Weights of a small GPT-style language model, trained from scratch on English Wikipedia.
Size: 11 layers, MLP 896 ReLU, 8.58M parameters.
Architecture: LayerNorm before each block, no position embeddings, biases, untied embeddings, ALiBi.
MLP neurons of a small language model. Each row is named by its layer, matrix (up: input weights; down: output weights) and neuron, and shows model dimensions 32-223. Each number is 500 + 50 x the weight over its row's rms, rounded and kept within 0 to 999. Numbers have three digits each.
Before each neuron's rows, "fires on" lists the tokens most often at its 100 highest values on Wikipedia text that the model never trained on.

fires on: "s", "h", "et", "reek", "it", "'"
L4.up854:522446486538514551522527525435483507483581582466469500451526538508485511491471605390509452528522383494575535564469515660521468523448527516541483531512500458495480468444541546438478501478374494516537599470522541471487465541545544508524526570481535464507587519504529501541486521541541425499488434549552558481504442573473489487520496568451485493454511527487588420491524495481521500545564495520481489508494448457509477468487469526460541520475544469455480465514482506476408500506567416521499465557430383480412454449516554529516458465614495624464540509432492444398540589441529466547
L4.down854:574488549448497478586485501449508504509468598550520421506477481464555617546472579504579518455506494532528473432462530480460511536427491582623525468508456548456420596537561398427540457465569496424494506579515415561583590538582519460442503445470570608451507553496579467537500534530461458595554481536556516554458485488510466441496474484566513512461517454520429516473456512462406482437477477463535457430430496414434502550539415548465508462507431493448471505531492470589435391459425549598501516530468433452617473571517572518567473507568567511591406507520512534485551507488539522488

fires on: "en", "r", "in", "elf", "l"
L7.up424:520453542547449563629489549596511584519552462480541493485469517473482504512580495492491423461466488460454504377530540484505468548495462421456507618533554513469504500472468493532437439535479500485486583430510480458439470552437589448548436546511546518462599447514493480475461475493445525501532518548547529529500406449517530540514511524532511571588519548473581506551501436509527502485483522565441420508497557461579458489524565432515547530577505518553460457489495541498610520497472599535455545424449515581462452543501572384531511437432376439563455469470501526502447588486553474583
L7.down424:488493577521451559507524482447509544505496408551459422483594500545487555536504426512559541462525456467504518459537527569534524479437477492529460509496407499585430454427525479447565420525442505556595359562493485462462479588478614614357488572493519560532389543511436450533445453513461450500525529489530453503479553506502457549507541543589539513471484576576520481580526486545553437396427524540584566448502441424525366480442531466518537492420576465575514509558472512493467448546484445504528479574503506498480600452580557464481480508453485475434452495554485503585496587511512470535

fires on: "r", "p", "m", "re", "l"
L7.up318:525435510483541514530477493574559542460552470447474461489472455529546530571513490455581457426398459454483597437509502472372502478522491425506437492545487490484371453543488512501490507562413459558553479495428413451489479468366479473580450531500480573447491574530603492506532524520529527552507454497537515587542426442513529393607505514513528462508475511513513489627493508594494432552566552551534432452567585477591507529521553427509475523464405540535450512657529501514543512492500561595519459471518459580542421603522470521490521457509465429565444406455454522509542551499447444499
L7.down318:496487508543429508487571512511463550559483457548455436507551562436500496466492604504517525459488453526501591615522505505497532478429457413527499418512433519408466444629534522453462436440539388560498560443524485529529522433500488478433481416463497547543447531572463465586499458578485465459444502516574520500463548463463509444512471402474500552520455503516521494475520564536487480393602533480667446588535489514577479523471467551498585571449489488457381417519492528510540587563487502585480526504447466530552587546524576485557492524446473509491564531439548364539544528435447497435

fires on: "g", "h", "k", "y", "th", "s"
L7.up408:490479500501632510470515465485519468457422549485500472481420587411505550568418568486490514371465402474495479400427443640536466546509521516484505537485507501515487501490429595471493545509540541485540621432532396585531477395461471510487462514538533514465530478460485451522560562543519459494447432531548554566487575540530509540498553537487451582492508486474502521544499536539613427523477512469420512437486474481583490537478489570410528583589519452555603526580528510469528411520568507531446489587467483582520442567498481563496466499524381604518553524499543471449564492530559462490
L7.down408:444481535549504512467507492550545535529515534460450489507490459535529461562526548424569447504477543477428410486549529503534482524545504534447524434541499518454513532530482553497475441427451600444468528534475602413556437484457525539561553581583502559379510589448502425584511465507448378503566421594533482391548472516530513477445509504494506568550518458512532538489521496479468497419539513421553514538482374472589551473532501440535459462449553368520398544575532514588494423471546501604582469476502452493496432469479581485565442534596549453538469541486452564512507433546455455459

fires on: "us", "um", "ia", "is", "a", "i"
L6.up295:486481544473475462560580585559457531525549432511540509497507528479514550515545523497600558450529484489605502393625500547498575353504550394466453464538452515530546484461479521463552393535445561512493475580464420529519525504474535522516453452403421531468481540565540607461530497487441501500547473521529544477404522455515402556543443497584493472396555602405444482405499483467461487600504463468507536536496526485472517500549566526510503591546506496480498445535430370578532442466501453536549534371517507427479627486466454515528501510536443445497532524478401534477437485460539499479
L6.down295:467537501423377504483477540486427499448456556525531521556478445460485536545601436432504470466514456426550544517453410497447549487516495527510468416557484505516519551478501467438545486487523569517515410648480565553516545562564515485477429461439417437486541527564443619458526485498557442489483488429536597586518540493453452542526549523514553545444477582482555454505447487435453470531425442449482571487450539489468480457538353404547566576436501562511428494557522413602433528521493563462558589513440475536551545479503526492552488645480466433491504622483502501512472410542513516486

fires on: "ic", "um", "us", "t", "f", "m"
L7.up651:506437444429495458574593463535554535574493438446540560489483436572611519521499452501567501530493422532555571486609466605556512492507528424514544441459409540484530517549494461458570602429433487490592483478464536545586532435505610521539524459534455459478527508445468525432484537542487520513623550512589511514450572545593475514511532538597520518433429589555414532467475495533364466574442559478427490565535437470467453485502439481483445601462485563456433433589462444493492525470559470526483525400495515519454581421496497505547395501473458533465494477414476447555482447535503432508
L7.down651:516557487461496591514506532412470436430541513489560663476565481480450456582626560449392446541564484475470516502433429551538524450427531493448510502562543422474534415499447521535498500442559401540618428481580515561490494396479503596416482520546490540528528462509446479499414441465530324534427514427488595517516533492494492521449517509514493520500435555464533433531475505436544522529475426557488533465479546522496482530580422531532498496526448491522585512511455532521498461503577549489443444438544512492446527556523469565438514559429472436502512574505515485496499576511479423473

fires on: "1", " ", "n", "s"
L3.up767:584380444503516488564470500465511541503557484444521550491373504541589482498464517382543485433453445541499486473598511426426421476436394457485517511579460474626511466562492573457502419506495469522519505462439517432495583500510484479485491454596536604478523554526586434510457530489513553507590450438529486440516461535491557515550507495476554538534605503474504473500581458479523386468530596438549464574575477443461446493499505471386607512507520482531554510572494529481546428529466484481480480477533496511474421574516590528523494509472542549584495492490544495506477444496544394540
L3.down767:523527480496495438517526501424470475545431466554515490600507527451506419459417461483463567595500533634510442429496548514498499410480509475500427441451464479520455600546493506521498454556433407526512502474558489510503525550548521440468563481538523431511543491528653441584510524596555573561463574496455539509444422502527460503563504461494399532509508551562520498498552459584450454431581449481547573498483438517529358425444496527529538510505595486573460482457467582479476557484498514544541401493447464449448494504496481547501583477573436457498520513508581510539498568471523516530

fires on: " code", "O", " Total", "ode", "[", "("
L4.up812:509513528456436539459424389535608484443539550513533535502559647451445578500474467487535449432430440535488556442493510478527486470452531529378504418464546432499487462538507502508482485489389524532496477456532477395535517475529526477517524532444506536491474473533549574575377479395509524540488492395538560514568524534473453495564451484473430428516547585509510366486509499537550459540567498414544511468574471502522502600567552485508529494476427573540447475505567488571547478546638500494544528406556556516516488506576518559523389464560472456491516397448528525411414457536499527518
L4.down812:567506564475445516487495474554526521448510452488516453547502487488441584541489491500428351505506558575542486533478562406510498486573468505433384452530428506577503512491502420451558443534488469514461518495522522382481493455473558515460430397481525531478496530565528620554388519483570494582477493424493534560532630467420515352492518525541569525447514618520481515602516530505435466572511481516522538482507441500452543476516382514504549404497452488411479481505539488476525428515443487482540558464556530446527398521522433557481417476504568411475506518547560529477534469646497550538

fires on: "al", "il", " of", "id"
L7.up783:542574452420535539510485473481534565498573583445372597461564481411480527507507476499520442613438612472554602517562525533500500524582410489487418511475467629443405520511483457463590447608438428539526498517421436407539507533405553489513557514473460516533435502494455520529476435471461478480511549390548496488459464556574490556506574503575504453463513589509615501512569515538429540479457528525433489559483466482522410541478580530494516447481443481444444461542500467510417528500562490464484487389545566507475469506466481523483412502459521407437506431468575468409513514469544550488
L7.down783:525452524440585447474523524426538514492553577499494424532548468506528322560548439446495523470566375553477419493453506534500545545480518552557464514506542519500542507477454445500536528569485523496446508527516480562541514464504566515553523458501472477692465549468518492552536579525449485505439542484447452516407546500454476458545455538524557520506472443510449492498546489520581454481491551413519516456411530432479588441526473410539474502530504479525530531470425534473613463511591502588476405567561440508501469441555477361499432510498515502484452556487524605518509519515486477454

fires on: "s", "ly", "ir", "ret", "ra", "at"
L4.up220:467444514546510483560429547541532467433433453481468519506550498344540471523528534531460656554458518527493580557540482453505508621525452529511458462475475453556572532510486486448532492520487471483479554494464548512546462509565462488555500434454493546500515526443560465495486570546489481498480479404445451521511602529431520450536468506434475459528501552432487535581569547482468493524534491567533483528497596492496449532529610381487499395459516551498402504506481534558567482482476581512463546521419500463501486459351579506511564409507492448530481476548470350374427463523465576450
L4.down220:504390515549602413477504428500552454500501478514497498534518499520526472491528472525440507439450440467425524477502535507583541469490491520418527439574518431539491521444528584494519562543517468494500513465546501479497397497429528629625519444524507507479463622500480441391387471464466510549448467496528499513486555437509431575529451511430503599510460465488483478536600426453442591529515502518556450367551561412533470509480547555584554569578519454491554464458474529437571444418577522524531543490461540486450509476541464592495556474478445486524409563569468464488480491539494549465

fires on: "g", "am", "d", "m", "k", "ing"
L7.up216:395509506567535455467483533461512493490458570436498438428503588519492572564404518471543466499480442478556467482481528557492552509421450553622494541413574545570475466513512505484463598577477491468619666508428453509450557459548503548560567516613517517426530517471440496516433462480519439473496447557507439526529477561537424477507521555576446514361441555500548485561519455570526427481535563506516441427522494461578547453447498496496508603441475476547505526484471456481493584487416501484426461535480429485638469487505569417496532454611477475563522480501481559492491517559537488502
L7.down216:462469496575522538524564504547517455497545484477538499516432515477467519464571560441460480534480477472452489547503468484506496511464526569565580491488446393501535405529524589536511391452489531391470411533507580437514496494544494571492564511481516506422507520499429595483405510451524509536582505480458524438571454547435556400526455509554545477503556538537576594511541536429634534469530509585487440468493478568534584556459498499491523458476462467567512500484522409414475569492478559566526381385410417521555446450558552508508468468525460606520511485564425601538521551513537402429

fires on: " ", "1", ".", " ("
L6.up165:469421499471450492498505438470525459509550566460480546545378459526614486495482509404600508464532474455525508480533477550420520559398420471481493489527500422535480530567461493516611488393451486500514476464467448504525464548559526478486544366475538555486555632520615510566510521524593550521537497449513481508551471542519525533522464480518565589501534602411576504463520470466437440518437510364544508500440372506364405522497477490442497415453473562450478500591501492482545443485504503516476497442439399493490551556503528524501414459442527484404503505592528557461527415443496560608
L6.down165:512515498391390480511551474477482555482523478473453514431514489439545394527436523509565512565496572546522478496409483428458614562518528481582503481515480517525483563534495580535469526563534414462542515557565452496396580393513483500529570510518548566580489485589493408515512456546486470559462451469569584492541587535496526472440488545544540431451521538523510519440454515605509466475417404517509499522500512593577531576494494473504520519369529530568465553437519467492466494528432419513519436384445545556442533439390484483549391600491499460442505467448575500494488614526489454489

fires on: ".", "ir", "ens", "u"
L6.up833:573427463595560492541536568487522490447487530441569455440439467444481539522466528494451533466482463409600510461511476566442482479450496479508483476470459504489518506458484475419486530600494589498526485474490577476540533529460514459543475510446498490504556529440683464558493395519508453534553489466480512548540452492495534451556450475433498513520568544550450507479490453517361509456500439553589527434486497445450495532520474520536463491495465470529483509486413542562428548471531564470498491495465466548512512539447645413603524516597526521483496548547543461558497390447399550517
L6.down833:454386471491482493542558385534529417511396548405526507512461482443507519533540489468511439475508496581537444474490534531449507429479518531397515558515505472499528490549600489441445499605487498496557543556537488556527552484579492488474474446520451531505509538500443515512550473443570383478536422534503469406466497488623499375573444542435509482503535538503463489555521553525408503586467531451457420560481433508477558465597530520493394563573486462506444528450540529516487547456478487506528525511482417486526452526461595502525518478573532550551475609490504452489474424594487448469

fires on: "iss", "t", "ret", "c", "at", "is"
L4.up42:472425480639500410571505503527522559530460563561575524515519503481554515489536540490461506499464494577440463586540567438466414530479492520502468539530493434497502438496561490464574507474544509489578549497447447543466540452411546490516442497501460484457565565436584518578533553577517461519525498543458498546467518558545601494483510531555414497564377478581496391479526480462415436546502483499426469529504494450532525527517615437578463469538468478475520495525440493471471487433486553476480498464420473486385491485559519499609547478534396444540519491459493432538443442480417340490
L4.down42:492483437573515558450576463511487521510517497479461438508536482515518522520453450518548451478474557407536472499536488466535485516531490536574583536475380463576503542485441589473488527498527474587537549453647458498518417405444473608542477526507430444506498519593496429541557527487437412508495503505582426448438487469481537620457541443479490520559493529506557413549609564496470451456446470534481504493482512487536460536487570525597608576611505540550442410451534483491555417518529509492494619562556567448464445460480440536483462573546507469457520527480492389535509420504504453481

fires on: " R", " ", " M", "B", " Mill"
L7.up508:559528393519423479510567480491556474536369482595542544477563575538545513531440454511543525528524616561611515534523482476514601554485497391480480490473491513503442521550496564495523528549540535526593467501443520422506462521465529534509455471557542423457498522520553488468517533418498496570572543445451400429494515494553483439473473552557538376510580576578410447563523494599453476460506537471517429519487499482442495566530495488537483611434488545439525440564519514563386421542478564427402486458587483554531563485589479505429439459496489477464553444428521470436563499416520494524
L7.down508:505564454456497449542494474514496537519439439522444532521449552574500561470387496484428562525525536532449533529580564456412517446572417549591569523547536557470525499547434541524523452516456535380587532434557501460497414449513491524515561517503462502567468471378490512529527485529476444535568510547470509458546423464507416543427470500508489515510498445475540509507563517513512542492527496504494420449492504382535395524543585452469471549595548492438557522489508587416435623506559522581577513474487484521384502420411546572519544501520427373465485462563499427497549540558550577539

fires on: "9", "1", "–", "h", "n", "'"
L7.up665:498581452517550603521471505495514439460510469464528564586462494426599540584471512518426510489477438471472440431528527550455522482533368489566530464534424547551549471577420639512492542420433480459480574568479467404493507447550565420424518536502486518448454453520504495549402598510443447591542578436509496548528486381532424506551558608477481520514539474571490581486457501458469374473507547559526503437387599495565514446508435496437438549525503514474513471491553553465422558540556500484548546475436471523429486445581566426498478468522453575520454531418519544567463495527488434539
L7.down665:429452491476579576560597547452485454467441543542527572446525506496473516474430509406502475446529524491398533511480588533358524534518448475492469545497509456540493546492504475503493490466556536495541493505567423566492578466434553566427569489604520500442478603555420461524526479570480521455445568417557520459470477515535482527512612510461483505476555462533493482538548448510554504413553480465515445503470447481561551478474446488556439505528562491520450489530489404536573422506472441466512408493555472493540555612520519444472554491509556532491458541391561601552441533494356388417

fires on: " of", "2", "5", " ", "0", "1"
L3.up806:533429523589475490632490460490476512512568512498527462502512534448526487528534484441490500535463490488541462511579528445473505471438494493513486419504488519445488492582571544366475422506504564482534459448430442479557510454594514447449496615567427500486518506503528544425416493474564497563513525437563572398589453527558499510548492457506581420476514515526494415556523493553479458474481524469551520551505525483493411462483532451555628466448491618453582513664517499459496527565607542469462486496616559583509447517520429537469499491478492525467523496315465492484546433429519550510
L3.down806:519492488408488539525576453479466432484410478509564493531478493454485462469551463501471429529448434572439507490446475604451527524529518529435509537404434524517440499515497512476479509440500418546549572527492462669512492504463555505534459470573505413587480468486637501544436546549475511437622553492524470497474501515567527468461508530635524509508480525488526560524563569441478494508486464452491529557482483519449456583508517466503487391554452483610505532505633477539492543563522453516510470493470430472522513561426600559440599549492507464385366531501540414465430520543473490504

fires on: "\n", "=", ":", " •", "-", " |"
L6.up415:492418533523547515582418502465456524504467466539548518475465528456553498532490513452527610496463525473492441492484490504464600583474445515452444521448635538553580397455545506375487488483523503555494486462480558399459463454424507451506500523447474497521564508514494461526423569509571443536488488454570538495468431537452566495482421415460475433572557523491572449437528504517467512515414525444491480506483438514537479370556506484553536537519469482567633519625521506516425419585602496568512522460481538456461511462511521501527536552572533472579536540484630422433511605503546397509
L6.down415:552473478566446462508479477466491508475463518501524480532487543557512545492514469393437440510418581555432482380483406459536507538528460513606525554490484462523457522623512524510542473507517438469429515454507496557480606554497485473468440477468608552408489531510451442451519420536560514487496536460520521495495482478435485357459496507457510514473538521425398464479504512530494512588455415408482543647439529473449639518475431481452478586581536567521512510558514480489516499590527520553536525429474418531472437503479565448536426491517490563500537477625506504499505504513510573472

fires on: ".", " and", ";"
L7.up241:524346373498548481444558538570484466411389513483611496466499442514476502514529500480556511460496490482498513516548478452476496451410548453514501500402480462541528449493547554473469601538456533475598563495494503539531600490451497490526446556483558558490665488494528550549544484531565471451553507526499553608498459539479512518453452520537456526454553504478443535479491498563378522459385503513404490492485464476500441529418567545528514564509438490510529557448525501489509483539517475523446501535436403472548481474520606496521502540509487460502444567504560433467506429467467527494
L7.down241:543434457573475521512513482540475494510371566565459469488463427489503542529499512511502534556493464383503445513420585584410588404557590443508531497577464426440531484503461577491449545487577478486582604550473523549528466438527473534467461525519441592455549514558417530543539459449549472519540564441573508508595521493541484541413536413561424462414539560480453521524549529472448553587466453414491447512402566525518467437492540495451564575470563484492519471562533404517474455475503445517499541511442414427468395485501581461559497585542380497518500560416507431462439485527542458488

fires on: "n", "h", "ist", "ot", "b"
L6.up480:584548419523549501544373521560542504502522461443438558459499544417578494533503460530475483494520496536475515473462436531447501626546548503534613438470369567459481533564484518522456428397459445536455535565444435463496508484366554518543470552591530487494510387373563435496476591517451507519529421468469553517450578571512413494568563537618447539414508536553504530488542547458484462519550495573536518411513493476503507539559445447509458489560468510499500467433531440523511580491429505523554597508440515522550529495513544438484531468464477446504479492522535498563588531495472359509
L6.down480:524509509459589559522487462552550507486424431491566534528466472515547557549621557476537504468532448515553520466457553519493477565544496472569518507511527557478573495525581503516480371487459554506566446566495488502520563455463511457459533450464463554458523447511499497443476407456449529472613504520629606442537402545494389474539490513536487458533510488599535401527508385409428456533460486513488532461513566555491535535479546521385540462605484482432436518527495521459395461438534384505476505478484442394523542550485486435551552550506575389543492506472437528539522515503516538490

fires on: "i", "a", "ia", "he", "is"
L7.up764:500556556528445440564495565497498591493571559463468536454536478465437497589612572521492534487564454491571461419498549459471607502546525499523528435573624493512499463453461511475526467515482551545451449465440492513584545537545532551549504429428457501504513519392396590498536505409435454474442486481566401571440519386495487504409506526546508533431468571512451526401601508539555517597551509516433497491433507472499440507603495479465516531492505498498527510542414487461567488426429485450541534546451452473500634433445499518486420455548470522462516510482520563402475526486474589519
L7.down764:468526519459440515419440521496383578509521559439474522416521395465533482490515482519519483438530572446512502554514524515517465505445528536545461473537537509508549494600491407517511468574528467483500427547602537389481571516528622459519512444463433472673533457504467555498530539522470471573481456551452472560467503529464469455521543513541439533566487558494455506455462451471537488519520543458483550508638499467461448483467517505579402491417528502421548400532464468428497480498512489504476408461463582492571454545532586533487483549485481436464481492460403532537574481567506574475

fires on: "r", "iv", "est", "p", "oc", "m"
L6.up656:540511471491556497620463507571483479491534574449543544547455471426534529499591452489446522438432438385496486416533451494521478498464487471474479500517488563450480511469524482507509611623486520546611478389506452400529482479510596454567498557553506524436530493458540488508479492490510395561621472550468533527472502485512432500542508534471460436466461546504488445469570513498356547502593670480463436423411438487490513511489534426468434465404472525491396520511550425512450524466540543476531520529514445595556506544598591495583516512555420477443486492453584510461501526546462454572
L6.down656:502605421552480457474463435500544527530478523538479442555512462465520506447489567581532516499446418578487650466566477477523466471530538511528491514527499415448535566452504492575513501482491472550552505508478471383420395485504580610495450478434441422471557521511537431474457495530607453494446450494501580451501537471628482457457481454554573596506481529496438585445482453548576509468527440572508421489422482610523423527505565544482460559528472454625469541488443555516488595611393492533479484428463598571524495493473423578526489500413552499481488461497466454485460448392519513509

fires on: ".", "–", "-", " Mc", "'"
L6.up549:515503438455573508553524549441560513496403533550548485511521531558530518555523534486559494424390487486430431540532493462411568429528517444494534568500574479538561552452495627496523566494407530547570463550479506435505525449474482521516454553493512496455574490487474572604533494480559507571527620531423507503529393490507450504440454592542565603504568487473585512544511494481367445450575535533455509522366445472536423594487437434470518537580534553478453523550432493582417505544571529544438491492515468441488509519442545490450554488507385494444561527385547523524493488468463431511
L6.down549:448565430528437496435591452584475473546402497517565558477420438411498472515469505526501585483524446419499456490485483440410538532576554518603487470523535451508432553480598567564569364516497532518499437536653476538438526513461416416534465470449515464515567396485454581491547440551591559546425533530556432527491542473501495461503447548526498493482526461460506481539564589424488542540566449480549534418437555595484485563494558513503503427428514425561425519527550507494450444559516486554487475559439470554473438461439453506546412546516436493478455499448525493485502504500473489560

fires on: ":", " code", "2", " Total", "–", "-"
L6.up754:442489570487472558421438490477498473487556482474464556600549507443542492517487517514481505503402593491506565527523487484521545530519588583532500406553548569475542443496409561501503483532490472548480454554470505529483426395492537503590457467417422518512550526418502568592459535408467464516521522439488383634547479493481537585474404516471426535648432627499511536522485631448464510463455453498553521517458437498475493546561477497464499565459482547534559511579540459513427488475481535468493617416538442477502547422510533498517440523623518513550409466531530497442527439567556554474
L6.down754:452420507487409531472536489420431487588669505495448543509588489503519517447534528466480482461482484627558437531429541488475458554377505507445447444541425489415498547462499499467549493473533457518548524504520607500477492478595625539540518531437513567490488538599458458508508493496452510575514480527553463553490607540533487556506459528513508483527558529490516530535430404493499427606461504507528518536569539490521540509452472471535473423490491518498527544531544454499567504513470485515513409455542485420524490534377505559469520442417547446373368454428541551553470574498495495529

fires on: " ", "3", "9", " |", "ather", "4"
L3.up403:485424385536473540463454481527542431411485512445427540593343381489506494489472465479446523501546488438499442463485657450488533482477504543453570485553512439618487512610438476529399499510498526447565494446450446546464495473517503443519522456511473448467515527555552541428477478516481559503505439642481490525480475481562436473568424480499445580505558496476546575498538430410493451509479481476586557476476437573517458529584570513509543452518457536493467526458581486464407562529515505490465509473478430570475503560445605545535472477440490517452521642522459472505545460536447556470
L3.down403:526398538459468391573454505435524644468489583557449533507586485477574569518488444525476513417577457449450540389489546484568570445571483512542469560611448516465503511562478550481481495526442540525521494521596515426445459485504479473497513474547560460359499461473424522531428571572531503525441450531472521560484419498506493522538490431464479508499429502473545505527552540526527534565359548568580468453492475509533413509641451401456534531498413475416465538490544496452581476517439463492616528505520491526492502484474449611500481523501489495535501546453479547455535530533486538530

fires on: ".", " John", " William", " James", " George"
L7.up82:403499430493482523458604507469596485461431514441559532568541492515498498521465503522555534505620522533514479558449486450488488424375485469461480443484559462533536484472500520461487463572427597489556575506542539508522500543539443524494331539500401483462569437455473538529489546502526507511464593500588554603509491440554498483499359521506525473551715476514452482548512516511451460473463505565488503498431469443469491468531505395426461455511451498549516582525434508476427503547517507545428482571452416440486505486506562539507394482520433479504530566515511499479527454491493475535
L7.down82:586560437511421506457540438440578496512412376530515489495520437525501435540551516500491399504564538464547473490469524498484536460533550500510458496485523472511448476435430429489450406428434622497531534574569533512474489557490451408513458493507439531556561452551567558548626433506535476580440533525516495483538531493473537406483471502442501498417518479521457509519505535548499504523472541485549558439482479493547508440560444489577514584500505527531554418481470466528523479427495592502519308522436476507541493493537466521614493572493393418509471608488487500562544474488564477530

fires on: "h", "ed", "th", "k", "ard", "ul"
L7.up367:499531429414532360497639461503441525506429469422517430476465460481513482520453485444503514478432412496467412456514459571482472562560465532573492590427545519551500487454462521571489520452473484465587522518365502519584491508473576563443557502523516481462489499478478576565366458533482449504464471499432465603517540441478603525508540475497549580514536549459443488476535465488526524499447434452525502463504487429569483456569569476534446544492535517486480542568380410555499567421555536519475525589405419550522495469458603455543599501576457562459535581533469466461527489541473435495
L7.down367:463531497493476532564469523567435594457509557456616461410424519455459551460470575496515466536436476487456517524498504554525421455444521522509480482478471493515517533580452526537437484395521492448506524476444458418504537475422525603540563493508661582393445468544475538548550512554472581601566561579478476567556498526508559468402514492543475493556515400511445549500513510499394522529530573521512386575493479435470592464511510478547476433495523425472361546502500413463571502508500517531579583494505529468464410496575587510426508511595482593501437515445462521501499513464487477540

fires on: "\n", " |", " and", " ="
L7.up335:496416508552554384556400617526570478537456413477501560581503593482538495503501524475521514538486460484465508464472466534484520545474466498444412544477474504492590522385491545470551482503435444527504514534503589546508568403517474499520481577472564508534553638507428450496484539504548467515460494369515612482429539464503540527544486440483522569594474500433570444448545503522541520522430509452514548457477529481516490436560560660595433515420432559492481533546479544515469443453461524543465569512503480410525542498492515455503507573537528489555557559550524402552434450501522490516
L7.down335:506616453488470519486468469487497577447528636541545500509507431529527559541463492569409604518442563546557465462529506428487453529446533417487479464594498540524413480552447494429421487488476481488440530621505443481582531526574532500450508531475470476326543439482505541470497471536481468518565510636568468514573529450512489377466471501567473519521476503579453534557456497503434409416620412512481463502575521583464484495387536454385534567535559494517483484512499495455486480439532411478582482502515426517586549596439503513505435507530497430481444525531484514516453509422499532475

fires on: ".", "-", "g", "/", "h", "\n"
L4.up875:469428486512640491563524582472489446421522489517464475472410547482491502495340627466541502464517436514495477523455366572573506451348473527474587493473510569494484430462520598433530525523413594524558566465483445427455454533515455522494460511590606421531523533496538466550521506503521521548479513500463550531470468456526556510440550516472559547476478528520460560509482507421474484541573500530531505437488481507488548526462503547409454536471523498457562527537468449514491512409536484462507502434415501569490554542433637482493458483577533531537577581416481489468445465462520494500
L4.down875:554502457489531449503557558464503498434499614578434432419513424482497518584576532561521438516553535608496477398493548544415408451454469471553491470506497440581409470566537529503582500470453472468514514543515457515563524517574566468465489456466459580399558496507556436484546405559547408554517477593548372466501528474522497486549481481489465553556590532471453534581453568472442546550389521574492454498451539539468449498520562410497515497567470450515510396416535498556476482519499518481548467479456471578538481570457502390522476478497425480557421575511509461491501523517504501502

fires on: " ", "R", "t"
L3.up566:549425445534522456554600443515542451503488459514414431535352552503489514487493453393527546388475487525585427526488480501443463524500450351361481535464425580512441490559473559400490549543505460500557507475408465393525454442430566528472544540635498561450514575534584441497447513432535488543620510547571534484526415499558509486539530513504464531569566531554495515580535457474474518453484550419509474475503570507478511509471544495546529494445447567492509442578587498515509480542520576442505469537563531559460451562548561529476531496624523537496497490434473440456563455429462446479
L3.down566:465501471404527584538492552528498526480436588557507540449462431490493474534460436549451434494547480573518475571506430480501566493487536531484474395471487525497489505543546473565522443466495547495506487602469522525426443456443488441508463543495502481535448435462577461609448490542591489536479497540463421477534440453482456485453471513463584508500544556454535454466475455475529389458607564619554511504575519456592451476518417505545568459468515374555567497463426415533410579522521542531544506462556519458544539501470530535454524519427478471490457470519516402480610736508547444550

fires on: " Total", " code", "ity", " place", " Country"
L4.up555:428382547484515502437585453492474446491487478432542512446567457519507519457468546516501454520475484513483569409506522511479571506535489535358454473532579505475522461449492515428434412520462523567550517541520576536458561455492640470494524515493462496425516455520589552466356493482423418496503511439504506500473521576425457477501477509517433435517460533533582416475487544553455467551556419567449489480471475504514472519539584567598472510392503606621487483504505399515530511622518491475546550534619497459460512540530481585569544519595455413553511556505587484508487582540542503442
L4.down555:451478475467540457486631575594536486546458479536582534512467540477488609489451538452548550397553514499530576498427462466388549527457532529429540401570504444500467536402454506510511474515514511526490480527484539440455535480499503530534507479466527531366496561401487539491466438523543455581452528435461467570473548505577518469513574511503531495437508600529492537446431492438469456580467444446555532445370442419506578572555534538485572445520441610526498475491470547521495571513451516497508601519522512481516475445440524495447381487481517504547521529456453588472545422557452517530

fires on: "R", "F", "L", "O"
L3.up4:538463541462454513475557441489518438466520549567436523513487533480469534588564543361507514466413570467520536559468529590555465545539400462432419490560568526567476465500443517515500442471499538541541516495590478464516409358460555540438482522523529595484539563539484539590545458454528493613574492578545506384527445537490442483452507531503545543537473573483485438525451503532527482488561492407507486428488577478490509561510439450467500503481503496570554582541532526548493525662507514556514493504492562560458498553577528530468466409487524504559405491373431468471505441379542466504
L3.down4:407481508485476588394443475500458530497482525459480464464426473542554475536443466543481519520452453527508429577471624538564482426494519526504516470472525502560572488555525486564441541530498593544489475522508494545422530533495580459581442421392458542548432535518444474544466386466557465540470405442472494519492563533443466469506520451458359598416460543524540609503461464517567513529540473630545622507495569444446451470478525524494540512463430434424549524505434485435472420481494475435485529493538443483528561451489507471525434493442515549478538463544535501549454482527533512406